config = dict(
    num_hidden_layers=9,
    hidden_size=640,
    num_attention_heads=10,
    num_key_value_heads=10,
    head_dim=64,
    intermediate_size=2560,
    vocab_size=50257,
    hidden_act='gelu',
    norm='layernorm',
    norm_place='pre',
    norm_eps=1e-05,
    positions='alibi',
    qk_norm=False,
    attn_scale=0.125,
    bias='all',
    tie_word_embeddings=True,
    parallel_block=False,
    init='uniform',
    init_std_qkv=0.0195,
    init_std_o=0.00459,
    init_std_up=0.0195,
    init_std_down=0.00459,
    optimizer='muon_variant',
    learning_rate=0.00143,
    lr_mult_o=4.0,
    lr_mult_up=0.669,
    lr_mult_down=2.0,
    beta1=0.95,
    lr_head=0.00399,
    max_grad_norm=2.0,
    warmup_steps=200,
    schedule='wsd',
    decay_fraction=0.883,
    decay_shape='linear',
    final_lr_fraction=0.0,
    batch_tokens=131072,
    max_seq_len=1024,
    doc_mask=True,
    train_tokens=611500000,
    max_steps=4666,
    dataset='wikipedia_en',
)
MLP neurons of a small language model. Each row is named by its layer, matrix (down: output weights) and neuron, and shows model dimensions 144-335. Each number is 128 + 32 x the weight over its row's rms, rounded and kept within 0 to 255. Numbers have three digits each.
After each neuron's rows, "raises" lists the tokens whose logits its output raises most directly, leaving later layers aside.

L4.down2200:177149171114049113118164151169120134117180205114171153133126121139170166172179161061120126141076192124098173155130115145100110184082165195156125089132082123138132157125104110056085153169149125162174147152187140084093076131129103161181118078111106125143093147141169099152131136149146132119083117133106156137145124157160110147120131062094085129151127139097138148152139128085124062158122148122097098177107087082073160119162133148107165085092171094147134119157119148133080119132118121115139138136099143104165108061077105152079166123105151122111191125128123120162140196119114123147
raises: " for", " For", "for", "For", " past"

L4.down1517:132087136107177156192134153111163112120101104179143148062113112165115094115099129141108132112156159147082115185129120171112143192142141144163140154128133129124166195089141139121076091117144098160125098105074073123125098143136079079130194132084109189147136135101100104142119136125139106131102150161147094248122127120164154135134085125168162100110171110105115165106175153155144104127051150129109130112094136097083174122122119158123101115116122087071119148038148141137119112150137138176091145091159208113116168123168120078162168037161138120201103154171124171128174123115131164133
raises: ".", "'.", ".\"", ".)", ".;"

L4.down1749:151162148138107140180117136164171092101172150077132100148205117074152060142165149125180136064078113137117186152108101135180122126125101116116135126079087158178156151135109138146138123095159169085094144150169098145087129140111087120122066172151137130190102137126114093113136093090131143129188152092134155146070155091123171159154148117226171124147104139129153132118120160107094129148139150085092130165110132144138134147102091192129129088113131179128143112142150136199118101141134103088116210212121189185191166124087190119176116072116122135104153138121134164073169144124192104091
raises: "ether", "aus", "ally", "ight", "under"

L4.down2351:100101110046115130171061172158128092130151100127166165111105121115110171161131140149128099196187147128149140132153154123163176149121082127165110159086125140177125134113119116140065092166120082133149161118126118098107157096154120192117103122061109071153093108165089120151111152168140122118143147098099149126162106154139144164104154145124145063061095155117137142158141112087146174104129082106144153093154150130062105112143111177107135114137146129079194101097110099119101157230172166108163007144149088126104169145125114165200082121169112147131091153126137109098149141057114084184
raises: " bought", " purchased", " sold", " said", " founded"

L4.down1682:095189130121143111137035147204128137222162168143104148116139137062148120161152177125075089108119131159140133150070101081099124170103130108144172101120057115138133102086115089123151136163107117100071123114164164150063146130107175110113119136103134090093106097089127074155148060096100070095156121125090136060152131146162158196132113097129141080151204159144189103127132099129079063166114177125099122140130163178173087201135168167067109110084072147122152119087169161043080145162123122170170179147096149157170064130191102114198104190121138149167108102081141149083145123074132124113
raises: " total", " career", "een", " all", " nor"

L4.down2323:147111158163170143134163126164131081153089122139157188148131133171138109086124098077090085098168122177127050127120066175135103131123140135124108211108113122137177123136093099090136140068139140136088178076098148124096170151130101106091188146066138134108153135114100080150102179126181079157116131163179115229156159102189110124141085085149182131103159100103132177138170131132112135115116108137139142212116132129132176098085096124147137101122167103109130171113126136085151075149157139133156078124144139126107115126143113145159164159184042110155130106179106177109182142143094078092
raises: ".", "'.", ".\"", ").", ".;"

L4.down1879:131128106128113183144090098060129103089143080089074050133150120089164134138117122121109119166090111149114142115152128110128125147095089103185176120129122102146141120157147151113068088163121094125133116158083086107089144097112050131164140108112148163145036120139084158176140110143084101105163152098089124154124107030118116131166121174132148112126158121175133080088057104107133130102116120090098179103107171110120099154127087168162130125112136080078141157142071096190049173141112130115113109103121087160117175153144163164126108148152169120131149183133081083090201154129153135143
raises: " would", " were", " took", " are", " was"

L4.down1410:107155121120116175126137146076156142112173104141170063135083113117099144098111142109155164129099131135129119116112098169105098184104165126135136081050150081140129159191104105144141150143172132130116080086106182084112171142154067147136155122174140191124161171180148093117065053212123111121105106175160092080129135138101099121137137192107133125157139079128161092090136135098096109135089043153170145093142139089088103140127180145114110102171148159176101110114176146170127132117110153164094090132124099173144133094080167149145159133115085116125108086124140125172181096149141109124
raises: "es", "ors", "ism", "ars", "hes"

L4.down1594:073135172124137087150136126102045086147104122129139119148078112098133093109076048199132162198117107125128154147158111127142067090148135100142102157175135097184132127102163118137147160124084124068141133131083209167100126098121121115125140174127142115131143077127230151157097135171115116148108181129085136179141100148177068134106158117175162088074152156154098139129102191139136087097129084076135141141116169102105138187103109150159100077089083147125094196133095115111129087084081122078124169142128165142142118141121123112132096161113104146186149136164136121131140124155084130113
raises: "])", "})", ")==", ")\"", ")==="

L4.down659:114135129097059117100122128161104102159112201126156187191136107090073159165055094123072163095128178141087116110152141119162110151146153109202095112110131077103132103128114130128162067148116078107080106125124111149133130115148122117180164140157108157101109098171173143158153159142160143142141176177106152124112155157097060096172134115137091171126121131157188141134118069156154100113110147150118100114174110084082090121169150100126145081115103085147117076172102138096092154063163124139166143130102112143095138164082127166119138127198128127121171133141084122160110055117144191106
raises: "hip", " were", " are", " have", " include"